config.yaml
parallel_block: true
init_std_up: 0.0341
beta1: 0.9
dataset: "wikipedia_en"
MLP neurons of a small language model. Each row is named by its layer, matrix (up: input weights) and neuron, and shows model dimensions 48-111. Each number is 200 + 30 x the weight over its row's rms, rounded and kept within 0 to 999.
Before each neuron's rows, "fires on" lists the tokens most often at its 100 highest values on Wikipedia text that the model never trained on. A number after a token or word is its count.

fires on: "4" 26, " and" 14, "1" 10, "3" 7, "5" 6, "6" 6
L9.up86,230,208,218,242,219,235,183,187,170,201,195,220,202,187,185,159,160,173,214,216,207,178,214,163,174,162,216,227,161,204,218,203,246,175,215,256,231,175,187,171,162,186,278,217,201,223,138,246,208,181,193,193,202,242,164,148,230,180,245,270,183,210,258,201

fires on: "our" 25, " Me" 23, " me" 15, "ur" 8, " We" 8
L4.up284,204,196,173,218,200,215,201,256,190,278,204,188,219,215,179,227,171,216,167,213,181,187,227,190,232,225,193,157,229,204,226,241,242,262,219,210,206,190,192,128,198,229,236,191,159,161,225,165,213,159,273,198,193,195,257,194,228,227,209,194,206,181,197,166

fires on: "." 19, "us" 9, "ent" 9, "port" 8, "l" 7, "n" 7
L5.up702,151,135,205,263,177,227,176,200,153,145,199,224,206,216,211,218,222,209,114,214,251,193,173,214,222,178,191,178,193,193,219,185,186,200,224,235,271,182,192,150,227,148,190,234,212,198,162,185,190,200,194,127,214,199,234,214,219,196,235,211,197,200,172,201

fires on: "s" 19, "up" 11, "y" 10, "wa" 6, "us" 5
L5.up722,236,195,178,179,208,186,217,245,249,191,214,158,224,187,216,190,221,221,189,224,260,224,196,155,173,236,197,242,251,159,178,223,181,143,167,272,199,201,181,213,190,227,227,174,146,210,219,202,175,272,218,163,191,186,168,178,216,189,250,218,180,216,225,186

fires on: "." 30, "an" 13, "ach" 10, "9" 5, "–" 5, "st" 4
L4.up461,199,190,213,214,168,199,196,200,173,182,261,179,130,149,156,220,187,177,174,187,193,238,218,219,215,250,162,200,238,193,207,192,182,221,182,228,232,183,176,213,136,205,200,180,204,227,176,187,186,180,200,183,178,205,182,198,190,211,224,184,192,165,179,184

fires on: " and" 35, " or" 20, " &" 17, " to" 7, " I" 4
L6.up107,231,271,212,210,185,188,185,222,299,256,175,200,200,238,195,222,189,184,172,201,203,204,266,222,191,205,134,197,214,180,210,168,240,180,215,245,198,191,208,214,211,236,224,175,185,169,161,248,224,178,170,206,157,210,141,204,239,171,172,232,212,208,200,191

fires on: " m" 23, "m" 13, "p" 11, "us" 7, "." 6, " to" 5
L5.up342,203,223,223,187,212,178,210,144,169,175,241,214,186,183,203,163,214,176,202,198,220,160,189,223,225,175,176,202,188,221,223,156,214,218,224,260,206,199,258,169,218,115,212,263,200,185,150,211,132,259,178,195,203,228,163,233,216,226,261,184,215,174,217,228

fires on: "t" 23, "d" 18, "9" 14, "ent" 6
L5.up308,231,208,210,256,200,187,195,203,221,210,190,201,174,143,229,215,196,213,216,178,140,175,175,203,232,192,196,250,202,268,198,188,174,145,209,181,237,221,183,238,226,158,199,190,188,178,183,203,199,183,192,207,206,211,250,213,224,209,186,219,252,216,213,250

fires on: "9" 69, "0" 30
L3.up278,199,175,182,162,186,133,173,172,177,158,230,179,206,253,166,222,197,202,170,196,230,248,184,200,192,223,241,268,209,213,198,220,196,182,222,183,210,181,236,120,188,208,155,177,200,239,139,187,192,220,193,172,174,206,200,173,212,214,189,196,191,244,232,170

fires on: "s" 18, "y" 13, " way" 11, " help" 9, " attempt" 9, " led" 8
L3.up323,161,208,180,217,207,167,220,192,164,217,202,239,226,185,211,176,186,226,183,186,185,236,223,229,182,216,174,231,184,213,210,230,188,196,204,115,176,192,217,206,186,169,197,213,150,214,235,231,196,221,165,134,192,195,144,172,193,204,220,220,247,162,166,162

fires on: "th" 20, " for" 17, "0" 16, "7" 15, "2" 5
L6.up297,192,184,242,154,225,192,203,149,192,236,178,218,215,235,176,212,185,181,232,198,239,233,179,218,207,143,202,277,209,219,192,170,209,204,230,176,212,136,201,175,245,175,172,241,176,213,244,215,230,165,171,150,176,226,167,219,205,166,179,199,185,210,216,209

fires on: "d" 26, "4" 10, "c" 6, "3" 5, "6" 4
L9.up702,188,151,210,293,248,193,135,183,208,202,205,197,167,183,188,183,219,161,211,233,190,173,226,151,188,216,235,230,195,197,253,219,264,204,220,203,186,203,190,205,149,172,160,200,187,183,211,195,210,243,216,220,191,224,190,170,242,185,251,155,216,239,223,237

fires on: " on" 21, "2" 12, " in" 12, " since" 6, "day" 6, " of" 6
L9.up540,174,211,186,179,188,216,241,212,194,181,250,274,208,201,236,212,236,171,148,204,216,166,221,250,186,217,213,199,201,231,241,185,202,180,193,195,190,206,173,194,191,172,224,186,187,205,225,208,162,226,256,223,188,200,158,199,212,190,208,186,233,237,227,201

fires on: "." 16, "al" 11, " to" 9, "ed" 8, "ic" 6, "0" 5
L3.up139,215,189,179,179,181,132,246,241,161,227,215,119,231,189,246,214,195,181,199,173,173,212,151,166,228,230,195,212,206,206,226,250,237,196,189,221,281,154,186,169,179,155,215,204,182,177,132,170,225,221,182,211,157,191,188,168,198,183,213,148,237,200,207,211

fires on: "'" 63, " mi" 14, "-" 5
L6.up426,204,216,187,180,176,141,230,192,224,291,226,224,173,192,188,198,234,224,234,222,183,207,227,184,177,172,223,191,163,195,186,219,157,145,188,246,264,208,210,212,182,190,216,187,159,191,188,221,228,243,208,193,183,186,174,209,248,214,205,224,186,193,200,192

fires on: "s" 33, " and" 19, "," 18, ";" 10, "-" 10
L6.up764,193,231,207,226,204,200,201,197,250,214,154,208,221,168,230,225,226,182,183,241,188,199,152,220,177,240,154,235,174,210,236,276,175,171,220,225,172,169,210,191,195,207,179,208,182,212,209,202,236,176,169,246,171,192,186,234,153,185,175,249,171,165,148,252

fires on: "ca" 23, "0" 15, "wa" 8, " Denver" 5, "5" 5, "7" 4
L5.up714,145,179,220,147,207,206,162,182,237,199,168,181,217,134,210,169,155,187,226,207,206,162,241,203,210,195,227,242,165,214,194,186,197,205,185,194,203,200,176,184,206,217,203,213,154,230,168,242,249,223,172,188,185,248,193,249,189,166,168,196,175,199,213,213

fires on: "9" 23, "0" 13, "8" 8, " " 7, "al" 7
L9.up231,172,230,197,245,192,211,173,186,215,198,236,219,184,165,152,189,163,265,164,198,203,192,185,192,193,209,215,193,205,212,194,175,183,214,244,166,228,208,201,195,158,192,226,208,205,229,179,173,230,189,171,172,165,170,150,229,166,230,138,178,207,182,137,281

fires on: "s" 53, "==" 19, " (" 9, "====" 4
L6.up588,282,208,190,160,222,226,171,254,225,240,201,225,236,308,198,190,182,193,154,221,216,194,217,230,231,161,156,177,218,189,248,197,173,267,206,145,198,160,215,189,163,188,255,209,208,213,208,206,208,185,191,195,191,197,207,217,219,219,141,188,234,163,189,162

fires on: "5" 39, " million" 7, "is" 5, " Town" 5, "um" 5
L5.up403,183,217,249,222,214,192,221,211,193,192,209,216,274,201,240,218,247,173,223,222,142,191,233,155,195,207,148,211,216,174,213,178,176,204,214,175,110,218,212,166,180,199,231,167,231,213,185,233,188,204,153,224,241,217,175,207,158,178,185,213,187,197,174,189

fires on: "i" 27, " of" 23, "s" 15, "in" 14, "y" 4
L5.up35,179,214,202,198,199,222,185,179,201,138,275,160,218,156,196,197,187,186,141,248,229,180,152,189,190,169,243,184,131,226,170,204,131,236,228,204,169,204,174,194,236,181,233,177,223,226,150,175,204,274,174,207,242,192,222,246,177,213,193,240,179,254,241,235

fires on: " St" 21, "f" 10, " Jr" 7, "P" 6, "st" 6
L6.up104,236,177,214,245,202,205,237,200,231,237,251,230,203,192,240,224,172,146,133,213,166,226,217,163,201,248,185,176,163,191,217,248,243,221,230,171,249,204,187,225,195,146,248,197,202,209,242,234,250,196,199,226,216,215,157,179,222,172,176,183,204,205,271,222

fires on: "ir" 19, "ly" 11, " a" 9, "mar" 6, "s" 6, "the" 6
L6.up215,170,228,186,216,206,227,156,209,184,224,193,262,216,181,212,190,203,166,177,241,211,217,242,210,182,189,214,281,218,267,167,253,192,230,204,161,205,183,248,207,230,213,186,242,182,266,212,164,193,153,234,215,173,189,240,224,211,204,215,218,210,219,183,198

fires on: "s" 29, "0" 27, "ed" 9, "off" 6, "3" 5, "time" 5
L3.up168,234,195,224,236,181,263,186,247,201,176,212,199,233,219,252,158,201,179,214,192,171,165,203,194,229,221,211,221,158,220,219,182,237,178,194,184,251,214,199,159,141,231,230,210,213,212,186,183,153,198,192,161,226,147,186,214,217,147,213,174,188,201,175,198

fires on: "s" 63, "," 10
L5.up663,252,185,225,181,230,194,179,178,245,232,240,256,221,175,154,150,199,209,240,196,148,237,206,162,167,199,185,139,142,154,181,204,209,207,157,201,170,218,184,163,219,161,190,206,201,249,256,238,214,161,162,298,183,203,193,207,177,140,221,249,212,203,194,191

fires on: "ur" 19, "our" 9, "er" 9, " what" 7, "ed" 7
L3.up248,211,188,204,154,140,171,214,200,170,262,186,191,178,170,211,243,177,236,205,227,153,189,186,182,238,231,158,176,183,177,209,233,232,259,176,246,219,172,161,178,192,169,223,204,159,176,214,253,188,194,224,213,185,236,218,184,145,201,234,213,249,200,181,190

fires on: "==" 18, " Me" 10, " what" 10, "che" 8, " changed" 7, "Me" 5
L3.up554,232,209,201,240,229,115,221,184,158,211,172,250,240,170,176,168,211,234,235,241,160,202,200,224,202,211,182,179,222,162,175,240,185,195,212,178,178,193,211,195,165,243,244,179,258,202,250,160,211,188,279,174,248,230,196,219,240,227,176,171,253,245,227,140

fires on: " of" 31, "." 21, "-" 7, "LL" 7, "al" 4, "rg" 4
L4.up477,201,215,212,170,195,199,190,228,186,178,193,187,186,187,174,181,147,186,275,192,192,218,165,196,224,204,216,191,192,190,208,203,175,225,227,155,201,207,161,200,195,236,214,252,218,200,209,270,241,237,209,202,235,221,158,187,132,231,212,169,144,217,226,180

fires on: "1" 31, "d" 13, "ed" 8, "9" 7
L5.up636,244,250,144,227,212,185,161,193,135,149,187,173,207,182,204,171,157,180,214,210,227,199,179,161,250,238,197,182,212,234,182,221,213,151,191,221,214,191,229,148,217,173,175,172,187,222,220,208,231,201,234,206,189,234,147,178,180,238,200,186,145,249,220,160

fires on: "." 62, "," 22, "on" 6
L3.up334,244,237,158,184,204,220,173,212,229,191,149,279,212,208,186,210,195,168,210,182,186,188,181,260,211,214,172,212,207,198,153,136,163,267,164,219,217,200,147,186,173,189,199,231,204,209,220,249,233,251,228,162,217,218,199,248,196,181,200,198,221,207,199,178

fires on: " in" 16, " (" 15, " by" 10, " on" 6, " for" 6, " of" 5
L6.up293,203,171,171,159,193,183,203,197,139,217,229,204,253,202,190,204,218,201,178,178,210,234,183,225,181,243,216,143,186,272,255,172,233,236,226,188,205,143,162,190,146,179,185,222,175,249,196,174,185,166,210,239,193,184,206,215,216,148,220,220,244,224,177,186

fires on: "s" 22, "w" 11, "est" 7, "ly" 6, "o" 5, "y" 5
L5.up554,177,204,241,234,199,177,220,228,203,189,156,217,230,170,206,183,227,154,155,248,199,150,179,233,137,184,210,213,246,190,182,214,149,199,182,227,198,227,165,199,156,150,144,191,177,198,233,223,240,166,213,112,191,176,205,215,234,222,189,194,184,224,263,191

fires on: " " 51, "4" 12, "," 12, "ue" 6, "5" 5
L3.up614,175,170,179,231,167,168,182,223,197,211,259,220,192,208,231,205,240,153,166,229,183,201,153,137,187,209,212,181,154,236,225,193,171,190,203,220,188,193,195,213,219,204,205,157,196,231,170,212,164,221,117,226,204,197,247,193,191,284,211,147,207,149,223,209

fires on: " (" 48, "—" 6, " areas" 4, "s" 4
L9.up30,191,159,226,185,165,193,188,248,249,253,219,177,196,214,163,232,173,228,195,232,196,240,158,188,187,176,193,197,218,217,205,235,207,198,181,149,164,193,203,231,158,187,188,223,249,167,210,185,180,192,186,221,141,215,192,230,246,221,143,198,199,170,227,163

fires on: " or" 15, "E" 12, ")," 10, "amp" 7, " and" 6
L5.up655,219,204,128,258,193,175,209,175,224,211,211,226,259,263,255,192,240,198,222,162,200,216,180,170,254,238,210,268,184,246,220,150,240,177,210,262,169,161,205,219,203,185,204,154,213,221,240,236,216,198,183,237,158,202,189,223,219,187,201,203,171,217,198,161

fires on: "." 33, "th" 9, "er" 9, " |" 7, " age" 6, "c" 5
L5.up605,118,179,195,186,242,213,171,182,217,203,178,146,259,181,191,207,147,209,159,188,217,262,196,194,228,209,225,236,173,163,202,200,216,235,240,218,266,214,107,142,159,250,235,153,195,200,216,197,244,179,235,268,160,168,158,189,190,234,201,172,232,261,207,227

fires on: " office" 14, " held" 10, " Council" 10, "9" 9, " Program" 9, "8" 9
L3.up551,177,202,184,206,190,143,158,242,196,161,171,182,235,226,213,261,257,203,243,216,239,207,179,186,124,164,188,252,177,219,217,231,213,162,172,223,211,226,211,165,212,214,192,179,174,199,169,174,210,221,183,172,233,207,165,207,214,156,218,198,202,257,160,181

fires on: "-" 47, " and" 11, " more" 9, "ly" 8, " or" 5
L5.up565,220,221,182,165,240,209,190,239,280,158,186,182,195,252,158,222,134,186,189,228,179,168,226,192,153,218,243,205,237,257,222,169,191,190,230,198,157,197,213,214,220,195,186,197,175,183,203,266,220,221,201,156,197,165,192,226,229,189,214,264,144,163,252,256

fires on: "0" 45, "ch" 19, "th" 8, "g" 4
L4.up418,175,161,184,177,214,193,137,149,114,199,171,237,164,182,218,202,217,136,204,202,246,212,215,205,162,245,214,219,185,245,214,256,201,190,202,199,249,212,208,197,217,194,191,226,187,250,158,132,195,192,199,199,175,179,207,237,203,229,217,148,174,229,213,182

fires on: "ment" 15, "st" 13, "g" 9, "d" 7, "ent" 7, "ter" 4
L4.up635,198,162,201,211,197,159,221,204,138,148,206,271,198,244,226,206,237,164,168,217,211,205,230,199,172,237,232,217,150,167,237,179,244,187,226,194,138,172,132,232,218,245,173,192,204,199,214,123,157,123,252,226,239,196,132,204,187,162,217,161,220,188,193,169

fires on: "0" 26, "1" 20, "9" 13, "4" 12, "3" 9, "5" 6
L9.up688,153,246,216,228,209,179,171,174,216,224,183,227,196,193,164,170,152,243,163,210,195,189,205,200,205,195,187,213,197,213,238,157,204,216,139,200,214,211,239,150,223,208,205,192,185,220,234,255,220,247,140,148,206,191,221,176,175,165,242,193,155,192,180,212

fires on: "0" 25, "ent" 11, "im" 10, "ter" 9, "ul" 6, "n" 5
L6.up223,215,247,203,212,189,163,235,182,158,141,192,170,201,229,176,200,222,215,214,163,180,242,207,161,203,195,222,153,211,197,151,178,160,238,211,199,212,232,184,212,185,184,239,212,204,222,172,155,231,202,147,172,217,279,212,227,219,177,177,167,235,207,228,227

fires on: "s" 30, " countries" 10, "es" 6, " areas" 5, "ines" 4, "ts" 4
L5.up358,154,192,224,176,206,188,218,259,221,211,188,154,191,216,196,174,207,219,263,238,209,264,194,177,198,215,204,229,190,200,213,234,174,202,190,208,169,160,229,248,179,178,200,199,212,176,224,249,224,272,209,199,146,225,154,209,201,181,176,247,185,227,188,179

fires on: " of" 18, "P" 8, "5" 8, "mathrm" 8, "pen" 6, "c" 6
L3.up170,180,163,218,206,212,152,221,224,203,262,239,152,172,208,194,245,167,181,200,221,220,179,224,204,215,200,212,229,175,246,162,206,163,231,225,269,208,210,197,189,206,247,177,225,199,154,197,217,202,216,137,160,261,175,193,203,203,204,166,157,262,178,191,227

fires on: "d" 35, "s" 16, "y" 8, "it" 5
L5.up436,200,182,238,211,210,199,230,244,235,189,193,250,193,135,213,176,221,176,162,194,193,217,203,184,191,227,205,248,209,203,179,232,203,239,294,204,224,225,187,159,262,178,158,175,197,185,170,182,215,204,217,143,217,179,248,197,214,226,169,200,165,220,190,217

fires on: "'" 37, " is" 16, " an" 13
L9.up465,174,201,210,179,224,171,231,205,200,187,197,153,174,203,159,143,221,228,238,209,211,194,216,170,214,237,215,165,145,264,156,172,137,148,194,247,220,174,197,195,253,214,250,243,194,218,214,199,191,239,206,240,159,204,227,237,226,253,216,201,223,171,209,197

fires on: " and" 32, "," 32, ";" 13, " UK" 5
L6.up155,198,192,211,187,224,212,212,215,186,170,190,212,221,209,179,236,209,175,179,235,185,237,169,174,174,238,160,253,186,229,169,223,198,201,154,216,164,184,212,194,183,190,196,212,149,234,155,191,203,187,182,216,190,170,198,243,211,242,238,232,163,212,221,252

fires on: "," 61, "e" 8, "4" 5, " While" 4, "3" 4
L5.up13,193,179,220,200,209,176,192,164,210,258,242,242,234,182,215,210,248,190,203,232,184,205,145,206,236,181,164,178,210,206,179,184,148,155,192,233,256,257,209,176,258,181,180,215,197,202,234,211,203,251,109,207,209,173,214,189,185,208,280,186,187,208,206,171

fires on: "." 15, "y" 12, " following" 9, "al" 9, "door" 5, "In" 5
L4.up504,217,158,200,151,171,221,240,203,182,251,201,203,164,174,203,228,189,225,241,186,222,192,178,201,183,210,242,173,172,198,224,127,207,185,262,193,165,219,208,248,207,196,223,270,218,214,136,204,217,211,240,193,194,203,218,206,159,186,171,242,162,233,201,160

fires on: "0" 36, "age" 22, " $" 8, " War" 4, "ter" 4, "s" 4
L4.up310,238,134,226,221,202,229,212,201,198,196,213,233,202,167,237,139,160,200,189,139,176,161,206,229,165,197,236,165,201,196,209,186,208,180,201,180,198,233,247,199,181,205,144,254,244,214,206,197,160,144,159,175,282,206,228,198,184,173,170,140,228,209,196,189

fires on: "ma" 19, "s" 13, "0" 11, "w" 10, "f" 8, "st" 6
L4.up648,206,204,239,197,178,212,252,203,224,222,198,179,157,197,234,213,175,208,190,233,198,208,186,163,213,214,200,224,210,181,205,241,230,263,245,188,165,253,183,218,188,155,211,177,194,192,218,184,209,186,145,203,164,197,202,207,176,190,157,162,166,227,214,157

fires on: "," 29, " to" 15, " and" 12, "/" 11, " or" 5
L5.up731,201,195,153,201,203,205,170,210,272,199,216,183,254,210,206,192,217,185,226,220,176,173,177,178,199,194,258,200,203,220,215,225,212,172,218,277,201,196,186,238,261,190,215,224,255,249,148,221,198,224,157,165,203,190,240,216,201,147,207,232,127,216,229,195

fires on: "2" 29, "1" 11, "d" 10, "7" 7, "9" 5, "8" 5
L9.up214,159,170,178,158,161,189,220,213,187,187,194,201,190,168,146,238,178,228,164,229,220,210,162,244,209,229,228,202,196,242,207,263,164,165,193,241,218,198,182,137,206,154,186,226,161,162,215,211,228,247,226,145,190,229,172,203,212,220,214,205,197,256,163,200

fires on: "." 49, "ing" 5, "ian" 4, "an" 4, "ed" 4, "ter" 4
L4.up116,187,198,93,230,221,160,192,206,194,208,219,143,241,155,231,167,209,221,189,193,213,170,178,181,180,217,210,186,235,174,233,222,143,221,239,244,232,174,207,171,180,210,219,233,208,204,185,147,211,203,199,167,182,151,201,207,177,184,211,207,212,228,212,168

fires on: " of" 25, "in" 16, "0" 13, "ly" 6, " to" 5, "y" 4
L6.up446,259,200,210,211,248,152,212,166,184,190,201,198,221,177,150,142,225,234,175,244,198,209,163,192,111,186,204,210,159,192,185,198,212,221,209,206,231,218,211,190,258,195,211,194,174,242,203,215,250,201,125,184,200,236,209,230,256,175,230,230,217,233,234,239

fires on: "s" 28, " Lu" 20, " Gar" 8, "y" 7, " Gu" 6, "ir" 5
L4.up125,172,190,175,179,187,187,166,157,237,218,207,227,197,175,190,222,185,237,169,180,195,204,202,244,159,208,228,207,197,174,173,230,147,227,163,167,174,234,213,177,225,214,213,238,172,267,152,173,199,177,255,182,163,150,208,233,229,242,247,226,186,222,254,121

fires on: "0" 36, "3" 18, "s" 14, "1" 11, "5" 10, "r" 6
L3.up114,220,225,209,156,240,186,267,169,204,254,206,212,249,205,201,157,227,196,236,168,170,173,173,203,242,161,199,228,229,215,196,209,202,205,189,224,178,183,202,200,236,196,166,238,179,207,217,195,222,202,182,203,222,231,190,178,224,233,199,248,208,208,187,237

fires on: "s" 59, "i" 4
L3.up582,216,188,241,192,189,209,215,272,182,213,205,208,187,196,199,219,233,211,145,246,239,213,247,191,206,229,217,232,193,183,218,258,190,165,174,186,211,156,178,193,224,234,280,198,190,165,193,197,176,228,195,197,219,222,181,178,175,219,194,239,193,208,235,189

fires on: "1" 31, "0" 20, "7" 9, "5" 8, "4" 6, "K" 4
L6.up391,206,143,214,256,146,230,213,169,222,176,203,171,188,159,177,155,207,200,184,199,193,214,245,148,179,178,205,196,164,241,180,208,199,212,183,215,244,173,195,191,223,172,244,216,261,206,228,172,219,235,198,170,210,168,164,178,213,175,179,189,164,199,215,223

fires on: "," 44, "w" 24, "}" 6, "amp" 5
L6.up571,250,197,197,248,142,236,195,205,159,187,206,230,159,158,208,163,220,190,156,158,157,197,201,154,160,228,234,215,252,182,193,176,212,208,201,147,231,172,165,216,216,194,190,299,180,210,208,226,241,232,130,241,213,264,231,253,231,185,151,224,217,183,199,175

fires on: "'" 22, "ar" 16, " of" 14, "se" 5, "ry" 5, "hi" 5
L4.up524,205,186,196,207,166,152,291,192,193,222,193,221,256,249,212,207,183,191,232,201,154,197,229,228,210,189,206,203,153,214,195,199,152,175,197,232,266,168,142,181,212,190,199,193,202,183,159,175,162,153,231,209,198,153,172,211,205,217,253,141,248,177,215,231

fires on: "st" 26, "S" 20, " St" 19, "s" 7, "w" 7, " W" 6
L5.up273,260,170,192,236,161,211,281,222,209,214,260,163,204,186,145,249,177,231,199,218,162,191,218,215,211,184,202,251,234,208,193,174,211,162,182,168,228,187,233,176,199,193,206,207,212,140,197,206,193,217,229,142,245,187,183,159,250,180,177,226,178,162,269,185

fires on: "," 48, "." 14, "er" 5, "o" 5, " in" 5, "l" 4
L6.up176,236,220,181,239,178,231,210,229,186,237,201,197,249,233,203,183,152,215,163,203,196,206,192,260,207,213,213,237,240,144,129,220,177,231,206,224,225,224,172,153,199,221,175,180,206,231,225,203,186,214,206,155,195,179,206,204,145,175,248,160,223,172,181,160

fires on: "al" 17, "tic" 13, "ic" 11, "ical" 10, " of" 10, "ant" 8
L6.up324,256,166,139,181,170,235,188,244,211,193,230,177,199,231,211,211,173,215,188,218,234,203,219,198,203,170,211,187,155,225,164,150,218,228,173,180,254,225,239,188,209,228,161,151,211,144,167,177,244,186,217,191,189,196,187,170,197,219,159,257,192,202,273,231

fires on: "s" 53, "ly" 15, "y" 9, " that" 9
L5.up695,212,218,165,203,232,164,217,174,193,211,200,161,214,181,186,254,251,178,210,248,171,260,182,209,167,194,166,198,155,220,199,209,260,218,146,170,206,118,206,217,186,194,186,229,150,214,224,244,177,238,192,162,151,203,159,220,241,139,219,227,253,217,182,206

fires on: "s" 67, "ch" 10, "e" 8, " men" 7
L3.up625,203,213,197,188,195,241,150,235,219,218,237,210,198,236,218,167,175,193,196,175,178,157,193,192,249,162,189,115,190,192,271,241,243,182,206,157,238,176,218,221,212,137,213,157,204,155,213,237,144,177,209,180,219,256,182,213,222,189,196,180,166,185,192,158

fires on: "s" 73
L3.up40,242,184,240,175,198,196,139,237,244,197,198,262,206,174,204,177,212,182,163,183,167,161,175,153,162,204,180,173,214,181,216,174,206,225,165,191,170,219,225,219,280,236,211,235,154,173,242,230,176,241,194,229,179,209,216,197,169,178,238,224,180,197,225,114

fires on: " p" 26, "–" 22, " mi" 8, "try" 7, "cl" 5
L4.up706,184,111,205,206,193,182,219,192,249,209,179,200,225,221,152,214,211,163,204,163,181,151,245,177,193,177,269,187,181,222,202,198,249,188,201,245,202,186,183,195,224,199,224,185,138,195,216,224,232,249,226,164,195,188,191,254,229,191,207,218,191,201,206,151

fires on: "==" 33, "g" 15, "st" 10, " |" 9, "mouth" 5, ":" 4
L6.up300,200,161,240,221,136,202,208,215,150,189,178,232,164,225,168,171,206,208,175,207,183,249,214,188,194,191,149,254,221,206,195,162,281,122,185,233,182,190,237,201,196,221,207,153,187,218,243,186,240,180,223,193,183,143,168,228,163,155,215,216,244,156,188,181

fires on: "-" 47, " G" 11, "N" 6, " S" 6
L5.up511,197,181,266,222,228,185,200,210,243,178,236,244,195,160,181,176,180,243,184,195,183,176,201,179,197,179,232,224,174,256,238,184,241,166,185,179,196,177,176,235,233,245,217,237,168,148,184,204,201,160,209,184,208,221,204,131,215,205,157,228,187,190,281,174

fires on: "al" 34, "ra" 14, "AF" 11, "ant" 4
L4.up337,265,190,170,214,178,177,268,213,177,234,202,154,206,224,202,164,202,190,249,136,218,195,158,185,203,207,196,158,188,167,244,182,175,201,204,211,170,198,212,221,234,233,164,110,151,173,217,195,221,137,239,200,227,185,182,175,222,223,176,207,231,204,266,230

fires on: "9" 50, "5" 9, "1" 7, "3" 7, "s" 5, "2" 5
L4.up67,257,169,171,263,229,185,187,203,194,137,233,174,136,213,186,203,182,246,188,169,205,191,191,176,165,224,179,233,217,262,181,186,178,233,186,205,241,202,194,223,231,139,238,210,205,244,225,201,209,216,263,128,177,180,213,210,186,246,205,213,182,215,202,233

fires on: "0" 25, "1" 18, "9" 15, "In" 5, "8" 4
L3.up701,217,165,170,198,254,197,215,253,160,168,235,208,196,177,221,227,135,199,158,170,250,191,212,217,210,225,259,241,168,253,211,185,180,213,227,156,223,204,202,214,138,220,178,200,184,237,171,199,241,230,219,184,211,212,167,197,190,218,178,159,172,173,179,190

fires on: "0" 98
L3.up137,197,166,241,155,232,136,173,155,212,171,194,236,180,200,89,202,212,173,238,213,183,185,221,167,237,206,216,227,220,196,139,210,186,162,249,171,164,237,228,158,179,175,204,191,268,217,173,199,232,201,219,236,207,220,161,192,192,208,187,201,122,178,210,124

fires on: "s" 25, "t" 11, "ter" 7, "y" 6, "7" 6, "ic" 6
L5.up512,230,171,173,208,222,165,178,141,224,195,160,224,197,216,226,194,163,250,184,234,177,165,163,249,231,239,191,231,238,188,246,235,211,240,174,199,184,199,238,203,200,214,177,183,174,226,155,142,210,164,226,132,197,165,169,163,235,180,197,227,187,214,203,189

fires on: " Mo" 23, " Ho" 16, "cre" 8, "id" 6
L3.up51,222,182,166,229,202,198,191,165,216,192,181,205,244,192,228,205,183,236,191,201,211,206,208,209,138,231,229,222,247,202,192,219,167,138,210,202,203,205,192,193,148,235,217,193,246,225,174,206,159,215,126,235,180,236,220,240,219,175,180,221,145,211,189,178

fires on: "1" 21, " which" 11, " time" 9, "5" 6, " said" 5, " that" 5
L6.up5,276,255,183,185,212,176,238,181,223,191,221,245,192,161,215,185,210,249,196,180,121,188,167,210,171,195,179,243,253,195,206,207,198,198,178,214,242,254,171,159,183,175,184,168,176,180,185,203,190,178,205,190,205,252,205,215,249,172,217,252,220,203,98,193

fires on: "st" 31, "t" 19, "s" 9, "ach" 9, "k" 5, "ted" 4
L3.up524,206,207,225,177,186,194,241,240,209,190,214,182,200,177,204,192,218,231,138,256,187,194,219,211,217,203,154,168,212,205,199,159,183,148,182,160,216,197,179,159,218,168,205,176,161,222,203,209,193,189,212,206,227,225,210,182,198,203,164,176,205,194,232,196

fires on: "s" 37, "1" 10, "ing" 6, "ed" 5, "h" 5, "u" 4
L5.up425,165,189,230,205,211,211,196,192,202,222,202,184,248,193,230,220,236,202,215,152,173,186,197,192,248,201,184,233,190,264,214,191,178,196,222,232,155,137,216,224,230,159,189,169,189,155,182,202,253,180,208,231,165,194,155,163,193,250,201,181,149,195,247,224

fires on: "s" 27, "." 23, "9" 12, " votes" 7
L9.up4,185,186,208,158,222,160,175,223,203,190,242,172,198,230,108,199,205,190,199,186,194,216,141,192,210,212,127,198,210,185,192,164,204,215,212,210,212,183,216,199,241,232,206,182,209,245,181,205,187,185,161,176,202,216,194,221,170,197,216,194,195,188,214,208